config.toml
n_layer = 11
d_model = 160
n_head = 5
n_kv_head = 1
head_dim = 32
d_mlp = 640
vocab_size = 8192
activation = "quick_gelu"
norm = "rmsnorm"
norm_place = "pre"
norm_eps = 1e-05
positions = "rope"
rope_base = 10000.0
rope_fraction = 0.25
qk_norm = true
attn_scale = 0.177
bias = "none"
tie_embeddings = false
parallel_block = false
init = "normal"
init_std_qkv = 0.0564
init_std_o = 0.0564
init_std_up = 0.0564
init_std_down = 0.0
optimizer = "muon_variant"
lr = 0.00938
beta1 = 0.95
weight_decay = 0.023
lr_head = 0.00617
warmup_steps = 0
schedule = "cos"
final_lr_fraction = 0.0
batch_tokens = 16384
seq_len = 1024
doc_mask = true
z_loss = 0.0001
train_tokens = 106300000
steps = 6489
dataset = "wikipedia_en"
MLP neurons of a small language model. Each row is named by its layer, matrix (up: input weights) and neuron, and shows model dimensions 64-159. Each number is 128 + 32 x the weight over its row's rms, rounded and kept within 0 to 255. Numbers have three digits each.
After each neuron's rows, "fires in" lists the words (lower case) most often at its 100 highest values on Wikipedia text that the model never trained on.

L2.up41:139083022154093115121150121151121095108114091114041185092158119107117082144134130130125188162100138119110171193150131136110098169167112147132110116142160088176184167121099112108136145188109107126111141130122081113136129147115090101124118158136103113097086107188066160159168155118098146126
fires in: "may", "president", "mayor", "bishop", "politician"

L7.up126:144141124150101167127123065154042178134072119095210027126161153118096143127096121143160118166172067128094120110131091119120071165146078127128165120102112093133131121081143135171156105175117138134134097146132096050102149126146143077104133149106174137109137131078115168109052138205098113179
fires in: "the", "my", "s"

L5.up168:122126182126158132131102105137132130094138062108124177200099136121143055085168161122123159113111104080100168114150144173151120106102083068147154127049135110085140134097167179100096097153143165134130134132086120104111121135159098062186195197131142071142149144159125113127094135151147130120
fires in: "by", "was", "as", "with", "were"

L2.up237:120164171119032172137149124116109103162123138078155129088127143140158117211173119105127119151099125149119115172123100192104129119120194116132135045117116108119161143171119129136094078137161176125147102196154144081144097105077114104143219168133162112110152096132161151134109145112155098117
fires in: "intelligence", "rus", "jørgensen", "code", "ketenyl", "listing"

L2.up579:166167106098112167110189078136089179148106085157146126123104152114071123176130110096086163104096126150146120083113171165193080097084137114086173155179094151106126109136172107122144108165187143151120125151128116153132145097085118142100102165098148218094091135134126131178174158162160184099
fires in: "silver", "bronze", "lead", "data", "takes", "gold"

L2.up523:162220163117146133148134176119110193106121124130105135157134111176118179152125146119144151086125129113168085186130108162168071160126144098112084161175133082129088113171085104120130124191138098147117062114151145082132087138185137147117084166053103062173086074057165163126106141117139117116
fires in: "died", "students", "weeks", "came", "days", "hours"

L2.up193:136120139185113148107147139121127116093132098103160161127135192088148144128062167164149159073157194095191147179089141176151132099164115136122170099157092138167114061136171223104161128111126136131120141126105129137156100143110136127108175117089149112129126122128174113107153105099159148143
fires in: "president", "director", "actor", "candidate", "name", "governor"

L2.up88:171126150066119110117130080162113139165144083227137169164138119189169153090121142075182126130063111117148199131145214114117135136075153154102128141069137172175100106119086109153128128093155087087083117121163153116165154136145104121135130105089131086192123146173173119127143113208133191133
fires in: "yes", "however", "club", "returned", "files", "before"

L7.up492:090151098133113103107144175137092085189150124169125143133087167108158175160105136074176133127141095086077138097088197200163099132165138097133115125085128113190123168117172083135148138116154135134113177170077176148083154137138094128126131190148145166173094127117130141074129136129123062100
fires in: "to", "may", "can", "will", "must", "could"

L5.up181:108161166097153160132186127109126098122199110115141179108123107120123148162107161162077140054090106144174146118134082126169181037127050152136094111115121091147106098121153107115113114105100061078096107135081190144148066101102133174218139159164079081152145127155138139153111168127115136156
fires in: "september", "august", "october", "june", "may", "march"

L3.up369:118170151145153163144188160135094100122190171120071054128130139079127160131123170141113156123130090137134127078089127104172084090151098144122084126064098127175114094091177126114102112144166121113130108105124159124064119107049082102185128152121098132087093115134069161127153120105121154102
fires in: "november", "september", "february", "top", "june", "utc"

L2.up202:152128118100100135130148105136116152115171125064080172119118172151118181061105157110160133160098093085124117156121155121108089111102141158110133085076174077140101149132118163086147172077117065154091136141105113130154158125120096132164124129081118040066117112108153122203140199161159185184
fires in: "there", "called", "adjourned"

L3.up57:154091187175117136140162139133125085171130125121167169119098170185109072092118119117174102150153128086150088131139119084156150150000086065119154077151145102123099070088168131160139128134124187131166135156119130130108173175097115107136108099096121168156145163182163116140093149056139178082
fires in: "under", "in", "on", "during", "takes", "described"

L2.up272:064198137174133191109064137109094164157142160114104112149168143121099141099197167071112177103091135136114074183207132151154133135122093130095164129121098087123125142171152152130180119150100128164156005196107106116121109130148151078088101117067126123159076144148159154109129128157136148123
fires in: "end", "weeks", "minutes", "hours", "years"

L3.up320:122125133145126120061119142121109117117110100174112116139136148166092093089134183098092120081119098053148055139100124147146115171132128140193097102156109125158082123139143109104151090146164091148163091178170174175071109098196157131188147131036122138114071068109199137123083096101175156085
fires in: "while", "when", "after", "before", "then"

L7.up574:131173131128068098151145167118123120140255126138118141114113154152128151154154064064170214142108127124113119094169151133138105145112081118136069120090127181124162154150125131130130162108110166073082090104120175159101092170055133108142132136163156145127081170119106132113124086084156127165
fires in: "as", "but", "and", "this", "to"

L2.up313:159188159121118145107151120102106137160174136066141169111138124061089142127066130165162142145056085110116167196115084114080116157106158105068125095127165084133095131120186146129122086118175126145105134143111105106165101138128134073135204136109097071071084076146135126141141118170145188151
fires in: "well", "such", "made", "list", "known"

L5.up589:076141167149125114182115125092145165103118048151175067116119117148160109151132154112107059126118113097080126123128168168146101180099146098131132112104155196120149102156128109127100134151102119161072129178148154108142128130120161144138168140124225155023126139144181159186135134162127109113
fires in: "was", "took"

L7.up429:113115102139113140132121150153024137115112199110147172109067091146167084065143114159157100109155123140118104092126164115103144131052179100113165118112147159165106125139171158147096075131173100125148112057160205130108150166131050101130136100129090160116109120079128128096154135081144076082
fires in: "from", "for"

L3.up23:128156190109180126074125077137113114056138112149078178129220100136157135117082119166114122115083125091102159175175101147078153134128130172073164068141115121155107121080111156120100116098087131133149135144114132120190073111153146156130174134100102128105071126155108136146071100162201188113
fires in: "club", "team", "rochdale", "district", "coach", "round"

L2.up16:128188139117107110122117128206085164131157100129085144145136085196086157179175117101150139096152113158140124073138149142094139117153140121119124157081171129083084127155149175124132127097175079130121103145126193133109132076126112152088088138080096139105088152059130126108137144136144138162
fires in: "them", "others", "century", "history", "him", "there"

L2.up80:128149143157109136138120151150128097078128135124093069146156117201158109097155148035130116118028071169116127088152107081111128101125124126111119097084131174107169111130160175153144096147166188177140125142109137125076117184161133136129161120093088144125113093221122090167099076177136163136
fires in: "it", "is", "was", "probably"

L2.up199:085138113137140077089102123104129117160120113095122115126101109105156138156139126153155158141098083038108098099086083130195136185166160177106116130137104200145184094143143122098148144076095102159153139139044179180143139131120098118115135128125092188186138172134110100095149109109201097143
fires in: "would", "can", "could", "may", "should", "canal"

L2.up36:124104090118216074119143104096093127132166133133171128169153094150143142089132077162130119106142112150107116147134087095079160075136106110097061123141136144104121122181145146087134140093142111096136170104157177189079075126158110143109099102091178141069100133139135112135181084104109179145
fires in: "ms", "regiment", "80", "reserves", "california"

L5.up124:169143125098120118129147128144064155126089168126164055128097150160107093093150086224140211142123142120136110128204092074159144161130123176151116068135099095102095155138124146195105085195187152091086078098133134087159146135135122143102155131107139171151097157065116143179171144128137133154
fires in: "at", "s", "the"

L5.up475:211161151081089082115148065165092088150161058086160127200119099107123128088099141124161111166107099127130155139097101145188095104123107148146155092072104132119103152139169164160094112154133128160133175123097138159121129100127055126169151154149158100113141123184142151138120140097183130069
fires in: "as", "was", "were", "that", "had"

L7.up587:118093174094129084082185073131090080134093164167178139145095121077115110160133072138104142158129099158148124113112149122038104116179113163122116130114122112083093156126106127129160093103159146126114145070100114047090088145061158106139154175187092161167132147084152107124176141175151119130
fires in: "of", "to", "for", "s"

L5.up39:074156226108124151155115135091059143077083103104191135141117178149156147133052106111156119040127136116178152137162130175141115142154114142169114104139175130117120144104119086150166133155181106114140117122153124128105107255163118097137172121106120169112126124136100139214138125166157134150
fires in: "is", "be", "was", "environmental", "by"

L3.up116:138124126119139124113166093138141159148146146160129167194112164151148104093137108155108079079132139155114103079102113085124131117120160159095150133191132119175118180093186117104123147154161087102082117136138197115088169145178119127182163175097086128131159195066143134136150128085103132109
fires in: "18", "19", "bari"

L7.up388:071129181184096111141107133123203125157114059114098137154123156106131154158142081088099082110102103056116121087148184136088059130171180142139131094095157218145163135128138095080138157142147122145123130117100178106131139127171103115120097153073146109136115168151194152139108161082124131119
fires in: "to", "of"

L3.up241:141176123124079153156133121142090130188191153145120148107173134139099130124184113159181110084167114136199091156155142117153149113074144120116094113144077114149142157133173098162191128115169170094125163134094150134144103133140145149177089159108126131167159216121154143113147117086108159107
fires in: "years", "days", "weeks", "week"

L2.up611:150149103145134225176082118193129122133103130068115170112143112103090153097164129089143174118142109095132090145130118109106181143133096123115123070144167089149128103138135169129145126120104103119148026165104118181171139139201109181101144079144087139091122144134182129120114115181119149096
fires in: "only", "some", "even", "much", "especially", "nearly"

L2.up231:119157114118122174145131100130107156189155140157076121116136141092077139110146123094156104120144135066123097107182128128143144137107091126150154193179084115153092060141139102143124153161148181084135059108083116112158098190114155155140105111107126090118084137103163189182160133175077150130
fires in: "years", "days", "week", "weeks", "hours"

L2.up591:119147121127155177146124078135138168134160063125099188094133120182105116133128109141087097161163137055193149115168154098089140124114136085077176146130065123114182119154087170098118153065183114133099130104089121117178074080103094121151128107147144114068108136107142088130131188149151154133
fires in: "there", "small", "high", "more", "large", "young"

L3.up630:114120223147169093111147124178086137140113149075151150131093161151128117164132136116127145081150084133096137114113079146162074105165182120100178111187160069149080056152144072174120103094197140117136155127117092138087141131140141121106105126128169171112075110100107152140210124128112168102
fires in: "after", "when", "taking", "despite", "while", "take"

L5.up472:103196163173095159113135110120098101090139158177131105141119170152135168131184094183139093128122066088105131176178100090134121136100116182108129113114084097163148111121143150098105105120110135134183137092156141128182073131075152077163066137092187159135123205168174069169113102099082126098
fires in: "end", "year", "week", "season", "number", "weeks"

L3.up443:083106099180156130099147127152127110122106089147114104177150068062141127115088149101080092204118103105138093161108102077138072116168130223144147074104107124159150117149075083084102135133134150113113127129073115095118121137156128068146113169148177115128138107139119151127155132180121132135
fires in: "of", "an", "czech"

L2.up372:188202098120133100175138127164121072104129108104075152122128160124136178138133184183206193135101099096129110100126084090083127103129127127111094070101096124072115094166161175138177135112139113142105090138165156093162185141113079147110151179162110083137097116098128117090136079161126143131
fires in: "it", "there"

L3.up26:100129149114141064082098093113168150136124149064158132103118193101186149127143147063127138167074142074132067147096123126141155171119152156090139098125141164130131090124153128083157186115121132192119099129071142160139088164152132113127107162161069103155093136057146104077150138111189183167
fires in: "can", "could", "would", "may", "canal"

L2.up416:098150157197124128168152153138091086113155110155113161128208097081113173137170112126133151100164158089135081135110158200141068165077128072167129116113176156179122120165124144102152148135169124133070100174144097133129153151110116114124162198163084153162137111141148092130182139125125061128
fires in: "new", "republican", "democratic", "business", "rights", "elected"

L3.up33:205148079130159140095113135118107131168146147082093153108113125134117161128116142149136220156117098061155096179090129140186095090111134066150160122055118073128116100130115115150114178147130118071150090100144111124120185104169114154132094122151140135136068087139113095223095137130178130156
fires in: "there", "served", "worked", "featured", "competed"

L3.up428:199128154113147135092164109170154148120117070138128190114207097099159160128161142122150138121127152054158149169103088154096124142097125128128098098094141102137164209124181135102154087148122109057129109106122205099133075114123173094131140122121164153118105109162200127117165130125102187100
fires in: "germany", "game", "japanese", "000", "tennessee"

L2.up124:177121101156132107148131135181155146118088094170152105090130126158143152123131097164071171108136170112142118084199108084184152136149070189117138119154153186152108089089119157161168038132084125078106090138086146136122119165107108151154160116081166138113153144096162125066175096118086117164
fires in: "number", "even", "television", "episode", "pollen"

L2.up246:145137116135113140047116076086065098139146102132070157136155142112124124102149078111158123155094124157114169177122135169076122100120111103116156137103134076105087175153144162126120126172139076162107154114122122160149180069114114107142121154131102082111098129163111096160127178075099138135
fires in: "has", "have", "had", "contained"

L5.up280:067121210201125082051152132119103131074126073115123116155148187090164101120143123124129095110112103146101108147111159164160165095144088166154129089115089120095092195105138149107130151201167130126137123131152137087116177097050106139133132051128134092123114107143203090148143128065143159114
fires in: "has", "had", "wisconsin", "states"

L7.up554:155149139116099169137087053133089114130120166155159073143106117114115118123127155139249134176107119081154133121083116113104102095156119132090136110131122096145140109173147183086126095122171141122146141165134159097139166159145096121160124073066138147167145175082147126120073111083070202131
fires in: "of", "s", "definitive"

L2.up91:126142122189111154095082091180108168069137146122096149143130154138104195146193107069104191126208122127108142114102177128143127156158149088139133136170108143117134117129089094191177155160188178025114154120128156152168098124101111136133130156126085087142077121098117141126086165100130118086
fires in: "said", "such", "announced", "began", "stated", "revealed"

L5.up578:166169082154115155104145182154141130083196143095178107106148113132110142100183166138137237187082095130129107068136181130065141105088129096074154174122167141163124182161087137115116228119140093141076122106126125082136096099126082169139162159143154072075103121134141152164131132072134098134
fires in: "there", "5", "ft"

L5.up49:127117108054142154132151106088107080133104138083131117142142117118225147119187118146114080115105129096129165105125138138158143125058086132118135132102114124094077124099149159182094130132111175114103167099155139066105138201162088141087092110048156152129130106170190141162185151118120163175
fires in: "made", "named", "as", "called", "became", "making"

L2.up24:105142135155148102126127122133138129095119090159141185116177156118124104113153164117158145154104137132128153108145175113134111158164131107196144083113150111121094096151093135112118102136117162103119086160150134157166129137076165163105088150029143103113084150125151187076156155164103131170
fires in: "government", "administration", "movement", "parliament", "foundation", "effort"

L5.up452:094077136138129140139136138174154129125143123174115079118146183132146130117157116110145159108120175126178104092090102129088107107124110199150139141100100148133126101152134173101135189132097099169115181148101129122104086113114027105114159156114143111115082159132118136130150122121145160179
fires in: "each", "could", "a", "may", "etc"

L3.up529:117119090138111090173153090150129094203123116109083100139118102120122134173173145151156164077134154086065056112107216107114143124121149133102104113075164131171150111165120128147091142139130097106144135123137152166129188191113127137067111138105114113063104126169106136144167146066122081094
fires in: "new", "died", "born", "destroyed"

L2.up168:171114075106048095091162069178107095064114141129110068143206142128116134133166090122142189154177089121103110137218129134125121125108173171118152110165139103139123100091168066111120135133150089110112132084147131086153114063115135161122162153143147169114110120067096093077083137090126124128
fires in: "this", "the", "office", "games", "part"

L5.up208:153156171134085153166101165128093074107103136086157159112154131102180177144066112095105051174093165147148107108131057148154133129136093077151182096094075130110070113105195106102172168119140107113140143059107120099049152147159027092179117143085143128074103085185085125175128098142142118138
fires in: "is", "are", "was"

L7.up182:107183097129106123111180131175088148111116121144136148126149142142158068042124123097130098145163115070174147144090125163118188073148136143190124120079093150136145146095077173172103148091080135142143096120105156078181120148096143059154191135128122124137107170116136113152104143090195157127
fires in: "from", "by", "at", "on", "to", "about"

L3.up456:111103093113076104125074147217179132120043133114155154113147142131140098180147152117086107172139129116178124113119080136146152165178109143133155125189108158156193162080132129115162171130141172169103119120142123132131140161119066092177175135183139117128079155106098137103093148146135088101
fires in: "to", "al", "was", "of", "is", "overlap"

L7.up83:105154070185116107165147104141147156129131190120124130211146132150113120147185125152100125190065175162107113110151140077135101115158118137113114136160096173130123056053098128138114125068116082102072086086125110148114139135107105153171098142112160133100130055141124183072126151113096168163
fires in: "he", "heat", "bagnères", "hector"

L3.up37:125139095158068156130125089255046087148107092040146132146133093172116118132129150178150158161138127147130127085097148117134121160105136125131116070098078104112114132113121137148130140150219139081097093112135115103089153108103104138108158123114074159150123092070084148187160144108140152110
fires in: "at", "from", "atom", "since"

L2.up512:123158140144152099078173080132115128133120124101184140121146142099150141057129104067109111125104101129113130121138120152156101176115072153091184136137178170120110139114152152107125114083086146204171104106106139098112111114067057073137115110163165163139111096124181125096122168145143134156
fires in: "had", "lost", "helped", "losing", "gain", "increase"

L7.up129:127106193138148195103106186127133062183129163106182154128108083142108137144111128108144110160135133087143136149185096198173119086124167105184152106107160090184106115160180143193220139117124126172140130144084164107108132124164093109060132162116146108123074079099104123143139101095039130111
fires in: "as", "when", "where", "while"

L2.up194:145180109193097131097118089181141069132133174164184093099139142157120123172134144138110177174130100117125066125149116154094157080115097144117125147123098139106063072110160106172108137109178158144118127116164078123094122175140122118202121140122155203120095145149120154091141137141076115119
fires in: "when", "the", "one", "by", "be"

L2.up532:126112089112122136112101151161159126110140150100139196156113136095153153103157151088146132166120111088121131189113186129188083142101129110155191092115164056147052131144152150184136151173099099086139122145138114119119136133140104138152129127150100108098103105105164121126099163098130161145
fires in: "found", "said", "gave", "used", "states", "called"

L3.up195:122132132140121158165153098138139091141141167054105185155142164065091145110105122049160132096137040107148103154129114122132135161103123131116151155067121106117106145179179130127100189154100134129143067103117113121136095120125168127132083143117108109059119141177207190172128175129137198167
fires in: "such", "well", "almost", "period", "shortly"

L3.up64:065117114166090080138119124124102117170097158102104083074228163152133105200187185153114116112142115089176100136171162084086141145124164171119122117177129162148114119087144119180098174102111102095113173109150102124120165126187143109188135083111156106103087090181085101109114125129156088200
fires in: "the", "by", "final", "church"

L3.up499:154164081090142118073142128118131186137101092168148136114087183071104150140131153136132103172121151076089135136089093103171078140106161143154151153129126139127149129141133125106156116137145152169106114190109117153075108105095170102158115156164134206125067147156161155115143117163201107144
fires in: "would", "will", "help", "may", "helped", "must"

L5.up249:182109103157087121169183103094142130116103113146135093131137179134140156191120193137160124106145134144113120141115177069151102170146136099109089068087099104149119144128104136153074143146173117140133104164140135085174118139105149109180166170078171149092047089139089170110137139109111135082
fires in: "were", "was", "are", "party"

L5.up489:141181144124099175135163109137162100129111151180076128117134195094124116195162146045210064151106144133162104073103121117134161137126109113111087074117124074101101166137123111139162137133131144139181073143130173132124116172066105062116157105087141133120135110106118153152105138090189183095
fires in: "is", "was", "are", "were"

L2.up488:170141091129130115164110093119094099069134074112137184148144150149189120097110174094140146157114133166150157087150106100081176098088118083092161049147155118100152146136179115131172095141091154158083154132137112036109158121140119104079165153098087077151096080117187135072073108169116147116
fires in: "it"

L7.up401:190142143102134062148129179122118149149104086112114128174121176111205131145146073117087126174167125155149140154134109125141071173130148159126098158108148166164143150127145127079147113130118135186152126137111138113081129164163048116091155228125154135195144120137165126155081162163137101119
fires in: "would", "can", "had", "could", "to", "not"

L7.up264:106194109104123135093131159132132094119073112118202178113127140134188122167031114153159117103111127175185117118182067115194061145150109086123160180108081180138102083132147104136127114177127136137119160144121108102056132124147108093116164078125190135153096097112101108125134101136164141125
fires in: "was", "is", "as", "become", "be"

L3.up557:100156166157096177171113128051167108184113142152110176143125130126158142116189147116118143137101173062129125187155109071143176114112195116126156127093077081126131071066174105098108134170066078170056132079120151147148149130149096101181144108036118093175098154165172127114139106134129135130
fires in: "season", "century", "match", "album", "war", "year"

L5.up594:149092065122131055141127096139179138121078097129098132111069173139137141150156146189087189070144015116117100067154168106116118094164142157125140101127111087178121152094155177107087087130198139142113124069197143122160093135088149137139173110097137124146090188090113094154137119173133144141
fires in: "1", "round", "2", "apps"

L5.up193:128130156155130114087120134120047186079124147126183151162080165142123088122096081164074195142115083110144134127099122142156140178134191102190087096160135094119092151115179114135116131121207136146113147107123132183074138134121143091173158134132109195139085101081179164105159146125093143091
fires in: "before", "after", "on", "while"

L7.up283:130120110105072102097145121134132106115041124140150114096157160160126072172108141126106131161121117141115143099118120192116126110151138149129121119139131137076125151106112086145197110131121148153110118104150133047119142162124121155131165097130150145135064102103069119169143112117163134144
fires in: "at", "of", "to", "is", "from"

L7.up61:188116158137097110067162124154124143158155093108096152159097132089111057104148130154132126182150130132186080087106110022088111169136087138174062083109114152143149166146129127103099113111151158095138104135129134100097116158139084084174120201091123110150133081160153114125090111102137173114
fires in: "at", "of", "to"

L3.up223:126168167120168147135163122064099107116165084119121165165172128141090145142159149113129166094090125134110149116081092164142084115112159128140149134059144094108218101151142147076154157084196121147121104149116142130156133167174112111113136126090110098108124151133149120170146164154114152212
fires in: "military", "democratic", "republican", "soviet", "presidential", "german"

L2.up104:186170141157104152097143141144100146094085105127056188112110112045096137137121153082163139136115129115083126081106124136167068056099173107142131136136062107158087097070122119091110136127160081097115132140111111103102194119147124169100118179147115148171089136157117135126171181130135173117
fires in: "isbn", "bronze", "gold", "silver", "ft", "singles"

L2.up32:112139184130185114120192130086092129138083114094163120098128121161069179128144114133146140093118099140146183118092124142129127098046152132089152152144157153101154081158113139084204153072092108118103101112184135168157178188143143129088121119098102171161097172139119142172107127117127141140
fires in: "military", "political", "presidential", "cultural", "environmental", "social"

L3.up213:126184061151043127097152146101118127137085109102117135149078131086112195144125148139130159154171104063082150176134194149147122153068152148128101054126152182124129089110136138127131102164136095093097127064133107125180164082107101124150095116122077139128075179118114130150120116161090148115
fires in: "there", "song", "billboard", "track", "songs"

L7.up222:102080143115082161117122106092109175124165138123111100092165204087122156124173125136099155139158074093082123139126102086185092059122173101130172153110085046115136115157136153086078162141123126147137101061119090121150141111159129119152081103098124106100104126101073116117093182150076139213
fires in: "2", "1", "3", "5", "0"

L3.up179:100090144166090149161105122146152164156086152113142155113137220113220104144130102126076154130087123135117101106115104125053115098140124176128198144101121171132134145132136096083073144154144122118151102123129147134120084056116147123163130126086158060173113183073166142099160082156117092116
fires in: "18", "season", "17", "0"

L2.up576:111106092153136101038114070165108132072158104146123150102126172109112197155200123128117098150143109143195120195135178121132152112163071152121150138163114142129171140172146126105072108086123128132060112106159227069092081139111097127078123147104160121151060137137123078162121119097157148124
fires in: "each", "top", "may", "goal", "none", "panzer"

L3.up261:140153105130140108154144110151164082158131152103161119131151161151107128179151117100211127055136145116113109131168131080155097160109156064128077073100128129118093151118155146123136182162155127059094085152133146141115059114159141197164087090154138094132096155108122199076105111138095144160
fires in: "there", "century", "preceded", "born"

L3.up121:089109147139154080090114075123150136136182077108140172123195119119126135103191113075093065141040132093083145079130124112106103110146140176106118107171083119100077143087150143138119096107157072071150120146118177163094107149124144122093147133088103049128131109118173143169094125123192121185
fires in: "states", "india", "russian", "china"

L5.up385:097153099140107095118111179122075149128111129167109131171079108145134161151110139101140197097087100152142146125079114106154053114122175076109171110089130141168087146089138109168139071099123111096048125117142091089154166137132091108133114122122222038142157077160096146148104143124165165120
fires in: "there", "isbn", "served", "list", "it", "source"

L7.up623:157158070147092163116097109144110121108140081132182106056121095116134106137130126104114130122120104155105164100169144085067057159136101146180160165089114185161161099127147224153201086096124175095110134114108150085126116120144135127146123089126137131099144136104103117097153131156161125178
fires in: "of", "and", "in", "as", "for"

L2.up553:133143081143104141100093143143093104139123101087056162116175144132160136117079135186136114104114109086125159219132182172129105128163133107166141078113137085180211132118071159082142118141159149169098064147154096070078112140114119134116166153124128082079132144190104122128117135078141153136
fires in: "president", "independent", "director", "manager", "politician"

L2.up3:150138119122112143178124108171106128163137127107098137155138119114067088162104076078170111153079114150079135085163123133098090162112119093131196142107126095133113106133061131117124135184150051074078084112184109134111180134140152141133092165156084097146137114096117115123073104151106105123
fires in: "his", "hisham", "him", "my", "it", "them"

L7.up411:148115074103123131092168120153096091167130066150117137116080169092188145170133133130166159137098115128175179099192141132161102140073181126107115171101122137080078152063186104103164163104114089055100117155105149066137119124122130102100127189108078159107120132082110102170085125116105090175
fires in: "his", "a", "the", "this", "s", "that"

L2.up436:176128125134074160139124111231153122124114145115128100149132138142163161140129115064086082130119160126117157171151187084114133138160131206056086111123179162139127136128191106193131049121136137090116081079064137095156155154131114156127202072122116113156118132131150173145094163105125193164
fires in: "even", "only", "number", "since", "reason", "w"

L3.up480:173115179143167175097125083161140099133109064153124128144163116089145141143129170172138136063148116120089104130121127065162163087129159123112138176092152095080125096140124119088093091124137123143135120134183155137142174169128105157174084098099107119157119108134105183041100093105065157105
fires in: "court", "council", "stage", "festival", "command", "institutional"

L2.up13:087126101121200099127133128061136145079129058184164070149148077116103174108155068091123162167084135169158184137142130159138158137130068121111071112085150115116161110133153129146141077144078125164100125118156159121187115141121124082107128089132178134135127134176119102126106111125138112138
fires in: "was", "a", "being", "is", "be"

L2.up256:194155105133136121082061045182116072135150129128166102142117131130111207129114114131118118049075124146091129098154116104142139099059150163062100160087108108150145173118151184162179101086176134132123172122098132145131139098119109150142182098097147109101176130167167126145092096106159162157
fires in: "united", "air", "crosspool"

L7.up251:134141169115099144159148114123105158105117110141143154071121102170070094169118168175183176136145124124104055127111125125051167092108115152196091050113138106085086186113102164141131095123139101123153135102123129139130065130097187111156167128128101135145097113175082080089131109106164119141
fires in: "of", "to", "in"

L2.up188:182079065107059134116131078129151089126136174171106128065127153136177163099155107153114120190140060100119129106149144109091126051048122112139122146130154106073122135150157189112191121123120159161125111148099145171071080155186118079159166118117148148139157149182182160102148150154104127143
fires in: "under", "united", "close", "understanding", "according"

L3.up564:177169097148133122127181125139141170131096155176066183107081149124107157125139115090140156132145120095181118177173066122093144143087113166114130170100115136177100080193135136111161129145156088181084109088187128151048103092140165078097104134107122160132186094106197138151135145176196162082
fires in: "not", "long", "almost", "nearly", "shortly", "just"

L5.up341:082140131127172120118160159118100130142102107152203157177114176132121144154123153091119092119129100108132126158121159120137090135129116102186090135072136081119118117117083137086090084072126148103104120195123119181135104141183138069159161096086088110139051156168149122070204116179156193155
fires in: "after", "which", "when", "before", "including"